From a checkpoint of a small transformer trained on Wikipedia: 8 layers, rotary positions.
MLP neurons of a small language model. Each row is named by its layer, matrix (down: output weights) and neuron, and shows model dimensions 0-191. Each number is 500 + 50 x the weight over its row's rms, rounded and kept within 0 to 999. Numbers have three digits each. A neuron's up and down rows have the sign that makes its largest values positive.
After each neuron's rows, "fires before" lists the tokens most often just after its 100 highest values on Wikipedia text that the model never trained on. A number after a token or word is its count.

L5.down1150:576533522408387444468510429517472520450413425573483473455540443618530563494490406457459514493513517463596438549471478568492453514391445514581609457480508535586521507538425425559468522409500595478548586481507437532460537472519458504475483472490486470475463452524435528587513410538556480564507423536440535467376647511458514535457522498557474530529447455536546494545541540500546530487476493529479487541478608530443426399450543621570545500501567426430480511531503431506537494546492458482528452471555541412501545511533544550593470485533544510458564508507497487459432473508445493439
fires before: "\n" 35, "---|---|---|---|" 27, ":" 5, "|" 5, "Q" 4

L5.down646:466439440441546485544470519522610455523476515463588468555477543443646553421522566414593408520550571466449547551538519579492531521555452514585524523485628605533490438529563435542536529373532453522504552520526517428513583555519511509460568494553587448485494516518523443490522477459413503489544490442523423529456476537397541582480610577434460445609520594549557494487574508495503485519418536475637537460552467474530449446481563537516551505518429542498514546555472508559506421466544540480492463466492502559455506455537590527373553479477506493458460543607480505557480550547454587543
fires before: "0" 73, "1" 19, "2" 8

L5.down598:541494494485449537527584510597431526469400469489468569517503499483459375521584456533518473479531459504484515513565468472628472478475490545483594546537559541587567414519543397467406389553485525490474507512462549472578469510464473474442503503606510609449499506565467446542613435559501389509422502520462522579446471508513508492545478511537465442529525573531496532491605422490571539535508415465426520489498572473406534448546553437429461412552548492477485476476489543473535514543539469475552504609426452478454565519548497503558425516513509514454543602471507487472425553565478446534
fires before: "9" 20, "3" 12, "2" 10, "7" 9, "6" 9

L5.down720:552562496544471524418530465526479397542538576485483481425512535451498517500571527427488510431442524518463480562489492556433597455577550515427519485399437570454503598391549554601453561558563431458598519534443520514520373568515475484494499508464486521526585491484505543475481478540467434568482491491457461365527499546581472483520423565556495550480482446435507500535529447480529608505464526543521525502507520451574472502525555527483460484467546523488491388542461540554521390474478618432486475597464519410460588580559557495532508606500506439505503503441479465547548425519545500510
fires before: "0" 48, "," 12, " million" 7, "5" 7, "6" 5

L5.down743:497534447491495482517640478573464481437474461456541455490498504602592532533438561524479497514501520540492475540548430550487485488568532502483514477469540551535505553456500536491553469534456542401532469478529462428492411504588481532505437523405429568484542568557456549493502506552526481495469423498547488475506544486493472517536408470524567450573495505425546445551505502510536541516522507520486406525553523514584479447585421522491562498482566448452532465452500488450392383552603526533499423471405531577433454502548499551536439478469545477477495479459434407589534477481476412589
fires before: "," 69, "." 7, " he" 5

L5.down1086:462458388546383483477554514506481444580477515496631559552564402433524352485541471415480489516466583484526493555500528570457507512437607488530458520476420418623579504471541473426533535421495546493468485419591528444499529485553441425533389567446401552568508493430470425467522419539448452480548481423430454502487463611511458506556518446491491516387504528531475501527552441479516574518454486529482518501455467411501445515518481481554457501486533495516505448475415470493497500542542438486462527528309467469420471513350491476494520441548436515545448482531506545500452518496471523514
fires before: " " 47, " October" 5, " the" 4

L5.down112:593451537520546436544459511532515498550444418500527318519507438551508578488442455453500465538421442522519542491433528527508568511441486483532495549475387562555505491453399533472508459483653481516555540412535575456501496422596449552440542478458494564545441493490579453463483529499434390509459531562487446512397383537553487486479512488507477473490462504472452436491451466515470485446508548530491574434503478498497501555467486508452513538428507493418475536453448587438496446533540459459465467514535518470463473478530492554544423514434496509369507557591450610462514482539562505486
fires before: " (" 19, " mi" 14, "2" 13, " " 11, ")" 9, " Summer" 4

L5.down785:478549535403428433487457519585495475529445535517414505486416539505514502602493489428464510476494466421497513469462481510448515528423557482507532493557531485505564465467483504493576523521531538534479451439558513515640509534494483626554411557582463512434511592418528573402497493416560612554508471454540464410492555448413496504479442522468435556408492458496567530601479435439452513484478504490522565430443489476535495536438418516567516503455484479470543552538443551441515578512375579506550437536446374547544531574482474474482449482547509475491633507483506577509511641419494430527
fires before: " the" 28, "2" 15, " " 14, " his" 8, "1" 5

L5.down1176:554502497511411492509525477488438541530501473515465487506454449502457530496546433453442613530557429522550453546497558471522553575475494478519538527389518516443500408574482454499487532406504468598461491654511486441583487524467467591466500530545547527520558433519442413481448526514518497492447554490485518539477492580493487457494589507532492452471568532523438512410518463435598497514439447464515604554494548427369529432581507486458524402528502496500449396529501501438565558498403555440536473587374536496435520517500482560522423542525545505497511524480585451454456517501542465427
fires before: "3" 16, "9" 16, "7" 13, "5" 10

L5.down441:446559513462401557492470532447576507507533509458508423442383484446496543562441451517438510498493478575510464476514441461525474454566452495600457467487579444448461514599451592420531483544524497474491537451463544564465554461545411513494480428487445534544524469493462510468448551613550530445572452545695523548505560521524465413557495491538503450494520510547463509572484513422529569452474498444446481509395419511459494461559540445556575484440515462503504563569491429628510546497488569538538491523454473542521498436473516506484571413443482470400493429468496518561545566521544555443
fires before: "\n" 25, "1" 24, "2" 15, "|---|---|" 5, "|" 4

L5.down329:505546481445458506514587508488531495564518486521591491588585587530488462453479447584496555499503481527531485516502553444486505432423503498448496436479471603444459477548458440490508436620598498484534428466468565508522496583411521428504462461567528455468527609522595440398533557488539500569472528553472546520631425444515442566436543566516497581416496485478520515450467511469575455489526426406486604519577562557642494488523473471580500394413515408526500513426499578513546495412536539507484526535467465611428524550519476424445507430526569455506523476508469473431518551437507454441
fires before: " to" 62, " " 6

L5.down1224:523565507532499476463517441546566428404604561385557572404515526468515530494477574481510483469519503430586411408462543530512428548489526640450561463589564522521556572465502533614537440528468468427538576397570518488580440497442494580545540507533474502446548570503574479532463530538538497538453567503525551528526493506455470515566524468494519464477497571511405572415534567543519498506455481469494441475535448420479455429535466537530489447449595394535517494484487503479393499451530534541576462454533469519405511500569573526446524429435454328464483471383473534482455560535545578518
fires before: "9" 57, "0" 43

L5.down714:573514541504441580509461538600529485461475523428533386487502466536486457463523493404503498593608483444542468492454484509522531482523482433505512449464473537441589475460438525560552445492516448462398464546486421444471477459480459429474465566481468455565576579524513437400473504501475520538656553484510492536460427520532536489498572496553501479558520584453565459482536577462494500501523504512546517456470397408603537419566483587458480505510493473475511432412440507575398463485444516460468493537529520587592502535455436492528425465439579505522466523413576553489494524442506506528
fires before: "9" 23, ";" 22, "0" 17, "1" 6, "8" 6

L5.down1227:426502571479519522532400471468591474448564410505506422532485533461482565464553507379611476602457486462473476464396443551569556544523420481474605472614554586567529436479555404494502497523502490486487447541474429499498597466590531495547553542525543466510467516522509520486434452580495555555493573504511528488480493486524539483556524592487495440595407536550437585477571509490418523561457515454472525584476455415487564489589471669450562511507549533490515490486425525458491559489492496430539567452581474560461473483545438512471533496473417537440544465506496546512386497533446456530
fires before: "1" 38, "0" 28, "2" 14, "4" 8, "a" 5

L5.down967:515533470523525415533407535500546471503526497456437571559504451504495442504457483542509526498460415480546495517550520464519489572427536481461563472494596493453461489566493408502473510545464456504515441511583441574521556463469548509472500513468496406459510519546440508521479509514526564417508472537476517480459484537454538434461330526458416541555542524507533510456499497526459541558409526430569431511544530554605511533487549476531519441488420501449551479455500551443528526442486463539486398429359446479430535551482575444498535542553540437548488509478476474432521498521449498523
fires before: "," 50, "s" 17

L5.down826:566541449512593494500472482616485542460539474474632446576563602545396586432560444505512538425468435477568561477582514506526474540465506466483528499399567512519481486485495469461560464609510651487541535526540434464518442439401536520491440571521548497430473419532546471429425528553444480402504469541486510499487529547509600503392498528481461569477462456602473481537465533463516552503495493514473499514445548457586495481472570494496562506548557570510588421477571431560512538543529602563510548505545542498554469557515498510574430523437475571447517538493474534472534492509498576558
fires before: " " 75, " |" 12, " (" 9

L5.down753:545364510383464454466590535489530480501509531522457487428525525482432382457474511548420542532512484546543481408449556461547457510412550411584535526530552498475499595526439546587470523401535486489480554543482576533427563500532463488454539497500425503499548496441527455459460564562502543559490461494492517496519514432468484511474507530485567520449495491553411565442400489527451466492525554525545556525556426405566559564541486530540591512477433477477616452546517503594458439459540568447505569486672491592478482507525509462502547482571445460562509445473508454516507495452598467465
fires before: "9" 56, "7" 10, "2" 7, "8" 6, "4" 5, "3" 4

L5.down543:418458509449502605535432475552511574483444547495486544421370544550437376446453452441485504489463550498479510500481487495465487502445440460537383559556534523546543589536536418484452628591678511458468471484522515499480429493524478518454411496510527453560580592504541436499499523539572497425458474472658559462375441491477369522490480556440475542425485537555468509507530530476482522537559591530444483513451556448432418525511450455443472408510419397494532525446574461525548484523504474575539388420540557542607492484522457508466492532494462481518515527556462517562543477545527485533
fires before: " |" 47, "." 19

L5.down472:549447420504500511485520463500466495478492527590500540514629465518518576471586470529476513523636479438576465493439424603472520403497522458447510406485526576454504542562503587429559492504416457594597450491487498478511483531504483527479556485477426507485489523525549516459550534511570388406556497544497626499553507564464361555504496561484505507538533524493546436497462470509483429532431495497543432447514433487498531463471546509509507524539535432400477484534582467479414519493542493487457605503602506496566488487508510599468428485482526563508511585477553471504516484440558549487
fires before: "4" 16, "1" 15, "6" 12, "5" 10, "0" 10, "8" 8

L5.down455:532506489462486598491562488468537476463579472541538518436539520457443400582449451630475372556592472483457437540515514416480499481437465558482506506539562495485589500437415541443502558540453537467610501515522499428551475534574536513506375560527542540486525472473488465559459529383438494441385423511474536532487447591444552566406416453499547552558509483495471440452513496504439449577559511551520569489512499514531594565490494402472571478462518456493448498557504442482424494461571480451545504474374453479506563501476470455505423501532503400484505503535486417475447503462568456603
fires before: "\n" 25, " It" 13, " He" 11, " The" 10, " In" 5

L5.down434:469458435424491532480496429479416543492586463509505471502548425489496533448514481402407544535440579516525538498482436541588529531441512508432529488569519532473526443574442572523455450492494403513451517499448589510495610392620422407444577607567565493510567526473370507546494486462490541536566550548455479528426593470395595525521522530541466482456498505586482526568434546585519499472512480440552530518523577401572523561547525534540587567473517502555427505462521506515505459473452493475428470485614527458504541453477564550567548450493474569526465489539506540611454531530481539476
fires before: "1" 30, "3" 20, "2" 17, "4" 15, "5" 4, "0" 4

L5.down41:481528463472459576566559473450403578438566455445538569452460464524520426540506578545498509542520548464466489508476479509481424519521540530440445536417492596453436501554486446526510428659443485569443478428461363491468437529500450390535470504468478458500520477579534469525410549578455518502526470444509545483536475593567532585466525488560517506443548512479483466462457546499570480408466557465579408564492513538552539568527553528478510590442542467460374461387547615567505558459485559460393488420394529515489532482511514465542506516523411532450529540408581430482482504458549547486
fires before: " " 40, "0" 11, "2" 6, "7" 5

L5.down1008:491472493406456525527459486484459533454493578546517556497458437543549446436565541586434492425536530504555456575516517548394542494489665481571540493502476535651480417533492460500468511486471502501515445513537545537526624503498496477494488547585498567530548462514506431515463505550483567526542470457541508478377471525656506600572399409483468502464521585464505460489495521443491590524580471474521484555551541421439460590476592507473484402462488526488502513530597525528488466526502460551484599525416544484636498525574393502551514488386548545498450577571468501516543499569437545504
fires before: " " 49, "5" 14, "0" 4

L5.down494:399619472539438608556613460468489480448519436453518491532504492503496511497557529567548506511616478568557527451467511468532583424513505468539502509537444481502519433482504430482604405486515527386552453530514508539541481478503492453519489505552478489649526440533539519449541562557506585479419436593500454498437536432458506441494537463403551525456464446581574485511566513519492556437546466571509522562579492456506592467630462526510475443495500491495540505475564507516458520517578546609516506516468447495493455477476556526604498468478452554493497457451503527473597567562482488534
fires before: " |" 40, "." 27, " " 7, "\n" 7

L5.down105:415525515460497576529502543460481492530490409488560463465550419435415564487560541463465474531475480434512453445542557488460563593518483597466541537475554577512436502483530434607460495493472484525453497580513489555456557554501523454579466394509625442571539479496530506496492378516481610487515481458566388496458519407478502436545468523484465497541454415506520497528466467518600378565458454462477576499454562604470445440557474548514531437564475565468543498484538458561490487495478482452507528453517464522566600493488494487520521459459401492441475424461421595414517469500557487436
fires before: "2" 43, "3" 17, "4" 11, "5" 10, "6" 6, "ti" 5

L5.down647:465541484553481483581428505519497434490530525460462561433487500535580481484489490536557508521519539547512483433497383463512543509544485429549517505470463559468489425497549536403484437568487480430470471453456399460536468480453374518475527537531464509498545522539622475544535491553523525443612558469523596412504486413569531521559504532586478499492582525476455545450479538468550439460446442504527530566586452569550601537475562492591466484505480503468466521558484554417538474451443425480475569422510485564517557564442523466531547540548540466499363424391460537455459490469385482551
fires before: "s" 22, "0" 21, " season" 7, " " 5

L5.down1005:503596532515489476535438506453511482577630441546462462591471504547459522539463514463611562464527479419461521437511500500454461534477445513508579426595539490523494546566516493449447589523535397523423481414477451493509544476495533477594522569443488477559635424510517483499537477505530473515521536413550508514441502510518514508434484548559479545488410575539497504491468539537556538443415422521561412540434559441481530459593523532505553461531575453460445458498431492509461563450450474525574449528526481522467522546517473447555571463417407552516387469571549444505546554484485431520
fires before: "8" 73, "9" 15, "7" 4

L5.down194:555464486476520456489450531557479522541550509507594477436478466571446621539501503400513454502472535416483519509475469478555491442559541549475512457487534503411463515503398556565521537533485535397449482510538494465431526466522546479396472535513484556564602516437460469503490444522568448507535509459535539452493539441514573520515481432470501523563554425547444465447533404550525535499465510532460544442555544527601533486500470510484400476441572508570495532461480586456508535570520538607494528473321489640464516525454486492530528515495553423543445421450389461635518410502467553560
fires before: "," 46, ")" 18, "s" 12, ")," 9

L5.down135:496563455483539450465468518426491485453534466515505495504424472508435294534472517536514586499600514477530543468576419535601477497497548480570533442564557528508491418504519517425553431454430508494567478470553474459467447601552607541490458548454499458468500478492531472503490587450543490443469507491533450514430601472480491505535391528456504547599544546513540566458553393524497476489567528467554495460517474378574536520489404459581539432539399531471511391573518473534470443511570508579443548496343429388478505548531508485605553521425452528536482533548453483445487370553473570521
fires before: " the" 23, " a" 14, " that" 8, " his" 7

L5.down1169:518522483484434585536557439574521541455544517433498540540469471522509511604498449538465491446488533556378516475502518486571422466546477423553446485547544487520529412562457480376479458504546528405472578484556431449449440452487483508569549499540509485497408430521390534603538531454531496401616550513519479515466487449460445458540492504560524526453531547545485497502517518469618473565520537541521451474463508509409510530534559457424446530426488463447527498507542485466539598464533501587453519449460603479430494523472510495531487496574525571503555451466526518481493503521438477459
fires before: "." 36, " ft" 7, " in" 7

L5.down721:530529551507461437502541578466467611501597480333488493458454545426535524538495593560429516581513546506508472571435496475520487541479515626545558501574494528574451507548569503605540463477577467523604516533445471417507553467594428513522567531542500516497476606498461538468448547492455490555539526435599482525562418523500429578569428496491454393496414522521487465525516505514542463451372457496554537534513566534476567506490524478529577439555413475559498538570433563504456593483470469520579543484534459541454564497574507426499414432462484549517481546481513550502513502482516486540
fires before: "6" 19, "9" 13, "2" 12, "7" 12, "5" 11, "1" 9

L5.down667:483549537514450469450497562485489388476596504569519624478371538453573441471443499450408496465537450547502403521508470510534448492446596478451480575563524507418543499549500507501508583533460529525510493416483542504481473522468446491467484472521465577458453489516483536566508409526529457456498435505531559418605586509467457479462392423542521539455544562505441512447511468459588472563507491516492448468498479536470490521439479473516472575499534511533511519565486461567540495638524642482494530493484519527492492507447528405375486575532531488454454589443481401492486520574574451500
fires before: "0" 41, "9" 9, " |" 8, "4" 4

L5.down913:497527429520521578485539528511520525450582623478516515511426526525460522469485487536479499487487493493458517495512436529430579451483587404607559443589503571520501461480458368467469432586498482496657501433427479421646435456496535511484452464531510481544602452426503495535500467511524653518599419519503586503493492536540473500432457444476512524499490487349499499595495509508451607459472491509493447518466545550392423576381538464555553528494562355546457534497524476521543444534553541482476499545460427512513504481527435480450544497525535549487400584501490435506495464439541679515
fires before: " " 59, "\n" 39

L5.down580:408453445499426489592479553525497501557505536436387515525582499471395448515471468563465565545517474479606506513398524472476467510494569527512458541507539510503406396488560480556539558556443552539595475568546470531515574544408486452547458454435579464430434538437441557414567454470493504476547476537568510513477591471491563518437480515492505472527443441508556503471463525503498548424420539512502468460566431477474498525515570539512612510559480523569518536460590529452622490574598536452505467518476514520506539519551490571538487513517556538565503532472572552496462528512419615464
fires before: " " 40, "9" 13, "\n" 10, "8" 6, "ron" 5

L5.down900:421530498501545473495506531476533492522590470452489569434529541484503539565513497491549525435532463405446545479589417550594470546448518411497535504498473457541517472482504510536550410456441519622540498561630447502528549532548600510488434504452535481432464515557453504461452527521564484397522404492515435441500489458524498489516353452464483482545518534500491588577623484575494480502440528522484466468556524514379463449567521545538490445483542404451579444434487525467442462471466545544465551539279453485567538429592586523450509492481515497513447491411449574472510450518445545492
fires before: "," 82, " he" 4, " the" 4

L5.down1004:381567521480590483470422425447366476505472526546437482500478410486516407490545562569468491497514504469436499516653557621465446471379580560506538458473522486547568393510501473481435436431569552436507560446487502385519510484495484587521546531462581643500505506491505523530543582505549535472496436474489468467534540386521463496456379504473461517658552485530497542544539417502492512482562505452482492557520580480448523496447461456402513484509531483448484409470456499536491461428522491532504492532350412493529466503568518469489425580429539532563478525464434505494464468393574560489
fires before: " that" 27, " the" 15, "," 8, " it" 4, " her" 4

L5.down371:573500552500452513548548410517458587536569512496535450449466482601609489505435508438498611453484500476466483482484439589528537463464484452523443369566458440519484470485500411505544531442633595469406559458526533597498576472539458511455476488443466510536514585556497476543571487470496546563556507458477471582437560581557549487553534496531585553593433487503520465559419462420468515499538492458471561533430583516485431531468519520570552490430465497546440509424516499514478481485513484454451439501473479470519550423521403501376438473451529540570497444613474427559443528557440570479
fires before: "1" 30, "0" 13, "2" 13

L5.down1009:428523430425558542423517445476452497529569493501485557557491470498433533515424454424421475504513544436538445522558467468487562510572579475479553502455433562492445557525421526503465464457604467512586543385547435530490503487525543486600496563537496533557442478401494598601533548456485512495383446483436552478461490392514448511592337540470507434576523545470477463461529411573434585436459514484505461565520491465561497462470498482483462466542515418442542422503590538439442406589506468525545503424350477461479521534476396516504516468487597471450544444604563515401544440471597532429
fires before: " He" 22, "\n" 20, " She" 4, " It" 4, " In" 4

L5.down897:457592520361513478623561532501507459450414450597541550540420512597510468533545498505564496460478430553459456539486556563532488525469497532424498521512489460483564473479446582514483504549538419451453539416459514521562486421539481471499506443454501523441509561409533545562435558484400577514494507420604494491528525395571535568506498488483508467571510430526545451462568476475489436544422501590476567484552522573417430524480435512554426480487568548476517431443484482435547489588567449467598504513586566493516483459501503468465482474512519459558495495551465441534501509471543545469
fires before: "9" 15, "8" 14, "4" 11, "7" 10, "5" 7, "3" 6

L5.down201:522581523451469466512432513474517510509457459534593515537483546510442684456479556396520507498503488488473489463432480604556591522548479512629547542533559467545576418422470496465544508461560511512430435473473420548494493452539527455546476538492576502438497435475568392545546501553442456486500563527406417557554515460536587507463560584545449442643500545484511547498599510558487453466501443530517473547485446431415563396537472549485525482540514554540502395484495468470454455516476491520499461467376537576601528441481398516493521456477459498444474519540490522457515627569442506556
fires before: "5" 22, "6" 15, "7" 13, "4" 12, "8" 11, "3" 8

L5.down866:591512560404532507594476438473577477446557536480531458488469501529467532555555450442526579501443506579547577505501494562605498501516483564427571459547515486530479536522426545472520439528462506513428448446440516367510437468479504472523587465497526491466597507527614519404542447555482382524556536403467525516547464543463412517521489460461535497593477531453512524556514441496403588432476541521480550530506458499452606519483494429439431547497567567562510503499592468416495476501557553576448507475485516547512449471471542448556448394436455534522515538489464508493529471476479417537
fires before: "\n" 81

L5.down282:539452524397433514474505449448490501499485538407435450494485506517502513397504474569390504507484596508475459658451505517508484599457519510620449559452439540487483494507490531480519488481557441567528541438579396516472532554449485491537443540537477468480519460536388539464530462558609509559383469543460511505568500614622469528502472560584472551446489536554473562542469498440559398504500544416436527519556457475480479495538487477457505521420423409545453499514531444424440510428468478517597498572554510432484505478432375508442439477494465498493438478452459546540436469414483520574
fires before: "|" 24, "\n" 19, "|---|---|" 9, "---|---|---|---|" 9

L5.down116:512497524532470511513515552540484463569506464474486519556471461510402471473500526444426584461453510529488415538572440490582543497475443423420464451463443531500498525469444613493486520347581496496470508573428497480394596528401581438528489488517562541435401532575538421551578528485465511502391464484533534475516512454458449487524481515515465373513504563483434387533514418479571531437513422472493423607602488443508509522439510460579529463517542515447611437499557530533443504556382600422535490525467500486634479414469503566397551539638540497465497530453479491489481533459551494452
fires before: "3" 19, "5" 15, "2" 11, "7" 10, "9" 10

L5.down401:436550451522483580441471429497546486557455525435403514469433470430493478471566527542458530537504528455453489504459483560562434547635538541424508483502508430518471466539476522478440504424458491422420481393557442499427499493506450436403491496478551468497457571574519466614393519552572585503483398502507502451496429484532500501421545456567522513451453467535374557491407428452475532594640636419566550463471558574544589451499527427509521450487482457487440485511624531517448464472483532394544452458539446462554575468418481549499406527517536591570476544433504456444562425560583509563
fires before: "1" 29, "2" 12, "6" 6, "3" 5

L5.down693:424464398480525518455452431445444511393598571446511421445499556450513454533562579550554516525539545518483508530514411442359500501573423508505466479548480441629526502564550535473482555415527467492518503418536507383441482544497422518499491509605405613443541506491572449440527547549487528463553458475494504541537558452567442523518487470402472526473510577578500496523524428535526579414458498548426483518459475556430535593511624479412495513404477565440506547531538439483500467561514575457506484435584482394516488513429612532448457518582549522513479559506519487430570442474537465514
fires before: "0" 25, "1" 14, "2" 13, "9" 7, ":" 7, "4" 5

L5.down1183:477549531469476541498528443511493536525458407528510448550487385474472490451425574450568521503485475434577515442564425480492406523559558519497494436429489482483548413540447553542520516452546541487501505453491470458554498443512570492469497485487514514426621494507440464523601520561469593456478529457472503480451442513557497596394485379583486501578407448331438520487484537475381499410608514478402512571601488514470592560512469484485501483558471544552539507534537486502385525552472479534520426416459435546436510477503517504511512500550426493500427448432463462541564408391381435549
fires before: "9" 27, "8" 12, "7" 8, "6" 5, "\n" 4, " |" 4

L5.down279:612493451554491489430430542577517449461483506509533481544528564479490538438512473433553567522617516479576448484509511639555553513474520535541584486491576447521612548617535448493598499480457521548513608542457497532538499483493513424514378538441413475572573512416516576505630524490379441510420492499465423483537470524519515555509478563467430466535490443490518571532517450478558484503428415460519550555566563525355501513488583531572515472533611520543562452448523438492549471550551466488479423497352523549556504534538496473528566521520480568529573523464501565576460595507563549440
fires before: " " 49, "," 16, "2" 4

L5.down828:586428487462492489537496449600514560436482445500471458493546524456572592492491520515499506503559545535521520551625486575519518433412562570559549531527595519476473508553518466469506487583528464480420563513477528458499484499591569491438522528515489501539548451349533526468522469527346544491507396482470408523548523484523574514547484484513509524505576522471490426568459456448550495540492592544525462502501565442513493436481527452460502447506477506558589530488523418604553510472544420524512468556511563493564615497392472554551537480478436537504498528510545514544549517513517564522
fires before: " " 32, "," 28, "2" 12, "%" 11

L5.down240:485459472478507506539468538423412543459482493558488413512499560455597524475476528470437462515454558442527565507409556465537400574466512522503476542399503489576468465460475509482488454457551535435484595628436522522505483478496484567450376507546446572490485503449467556500479473460503478448473368547509481465461567561572578498531584474460498531449483505474439515465427524531483533470496474551478492459537573491391525437493539464523505461558512528530416395465569545583536446491505547522497569582463486595484497504451487564516452474520442511508492496503358581481524478472470552437
fires before: " |" 31, ")" 11, "." 5, "F" 4, "C" 4, "," 4

L5.down149:520566522493511576534567554441518527508485457535487554478465503449534495406566453531459448476578502412520476453441472568529493530458503515440516474571555514566523417494467549576480574475548528559406488538504481468492511457453584475522479554518447572455508485564479503430578448516556472535521449493535546560487564459502442450467443525556538381430529541525463476523475456580501551525465503463587525514540516492374589457560621475517543486444571448429452483449534483527514582479548559523560559506647521548482463611513424471504442554423614446479473619556552498514490489471530543511
fires before: "1" 15, "3" 11, "2" 11, "5" 10, "8" 9

L5.down1208:462484448432470408524484455578629518516456611502522475481417504571515429546423421562407499565479565486440483487509543515550518511470511435480538476494532517453379555576503536460531564518472514493478524527618539512466514509532591552502508491529491574497446500499469503458546552548457551486520534449445460509523440443543496501466458497442563396505568526529507517566387529479492548540491568522486512465551493428438471497525515495505442490492471455569465408476486561604471538501467516509557456449438636588583479555418608489487489507538431575472429471553475437444599398498467486445
fires before: " |" 31, "." 19, "1" 6, "0" 5, " m" 4

L5.down498:494574509423570568568526481467467384517538697373529426500546490592530488464526508429519546517411531488483421444462524477521509490461619578491488517538426473528514536487461553502453526492533509510533475497488539519562531516530463475494597593492513406539484508448456494523626538536483486549608453486482546455530434562473418569454521516533444464515508584559430600552468497543482432565472502573545524490548472518552474531492463528527525343526542454557553506446546497490550511570476538456485481489502479493526468451554571414522418532594407429542506487435566467493477563510560560446
fires before: "0" 40, "2" 26, "1" 16

L5.down1219:438417396498546567483485573585494534502492523526537526522433440548492573452497519430474478450517539531608457530592479481406454498463586506496469453506474630529473507494463613434526533465455526488494375518488477515580444461542504462530594515473510513443509500529505542481465527550525567425411497427514528529469467492477507546518572484607600528529545469626530541626428433511490511443572554571437482547489484366556573512424423603503478497446573457478450501542511484536477565477527537540498542555484545585458493557457544520559559534521417522538476447514476466594575430499447459473
fires before: " |" 39, " (" 25, "\n" 7

L5.down873:494433453430575473507442530584519472450470539447568474526559568470581487406468515509514438501482462498430449447507436576466592465512485405537533419419490493542536530517442597618576554612459526410573394488517544473461497514536527503570478490630415459380495545366500500426456539518425479519441558476525542445534503427450452503521472487511490489493447520492469496511517416436501433449475487517481524599491551396510450585474553421443505508483549507490511560499457421521556484382423515557491493470470508451545481484526477439455488473540410499502552478525502479480508490485551535465
fires before: " " 51, " the" 12, " June" 5, " September" 4, " May" 4

L5.down704:424431545484499398479522505495552501502504473541608610438497555428529490441462513542526499452501450465461416519452417566647452475456442422540456473522521490536436556533454493453425526466460480543493506477546485640472425505412554476560478426537489522596497474551428540434464518551527437505415508554445537483504490502511466497612387488527543442596551468527486466553462385497652523514547490546513467486511557495494503490534452500488463418535606545631490512479513501566522550560496545537508516566475403472621478447557485425467555494444491573535458483517450462542458507446578606571
fires before: " " 59, " York" 9, "," 6, " Jersey" 5, " of" 4

L5.down1136:542539464601476457463563460512448510445499518475540549497457551525552458510603468503542473511568536643397524571480443483448437527519572537472479551495457472495547455481510496426515474555502507508453429474509528415428503493517535564490538438582459494426421495446469531527529520466555552539549480466483591504433506545516415523565512436551516555427541581539513448475507406518443478480519587452541513535548572438504511525543562407481516482490499521475432435505476394545467484490553601479520512456613501421545497464480492530539527566464595468568475553495588572414555534434504525526
fires before: "0" 36, "2" 15, "1" 12, "4" 12, "5" 8, "3" 6

L5.down834:538426509512533466424506508463560460456585582447539480475498505579430456467494509524535460527602558519442459464546560556607505538370494517529486417551448457531461531563457479417467545495474501471530492494486502526472511512486446494498459597569548495454425515506477521452564493520501432584427479467535439524521550577457464520421416437520505524445540537528425475546500514394506416534475478484506559542424557488456571548510568530494492456420529520495501489555457479567469433532495447437457530635361411418498457542418469453460503570461450501500484580445625458448458579552548486549
fires before: "1" 38, " " 23, "2" 12

L5.down334:473421579435525536490517532499488377554465579488504524539448487460456478392473541507470473474571510529593453470470513481612531464456568527462502598546442486529482570495468565521468462441542462598428565444605485482576495433436537471515426544521474570497473424460558464418541465504445478436449530523482461544501485507621452478574544488465544509540568497447525549461448445488421385511443550442470554473441534471486475520457420541425579491541530447561487569470422631588540477557550525464510621449484475606429432531463450524526545421490534520562532582483547483508540393550483459478
fires before: "–" 39, " |" 20, ":" 13, "," 5

L5.down109:454567470438470506516483449510542448511532524492511503504472427404530564511426577539505469530475394501495476519462550587504488470547504509476506427507587541462522491535421527480491460568522491526501412408549491425447522463521485518586514604442485491486437534500489571553409514431619476581518424504482540436464424443462464581580571486545469502432505477507419516440507419599487526505546484464509543498559578532513472578418498383535499554518454499408431482481366541507474459538487443584394508469677590537511499462491462494416449393520406558477433431454460545534503451494515471453
fires before: " a" 45, " an" 7, " the" 6, " born" 6, " " 4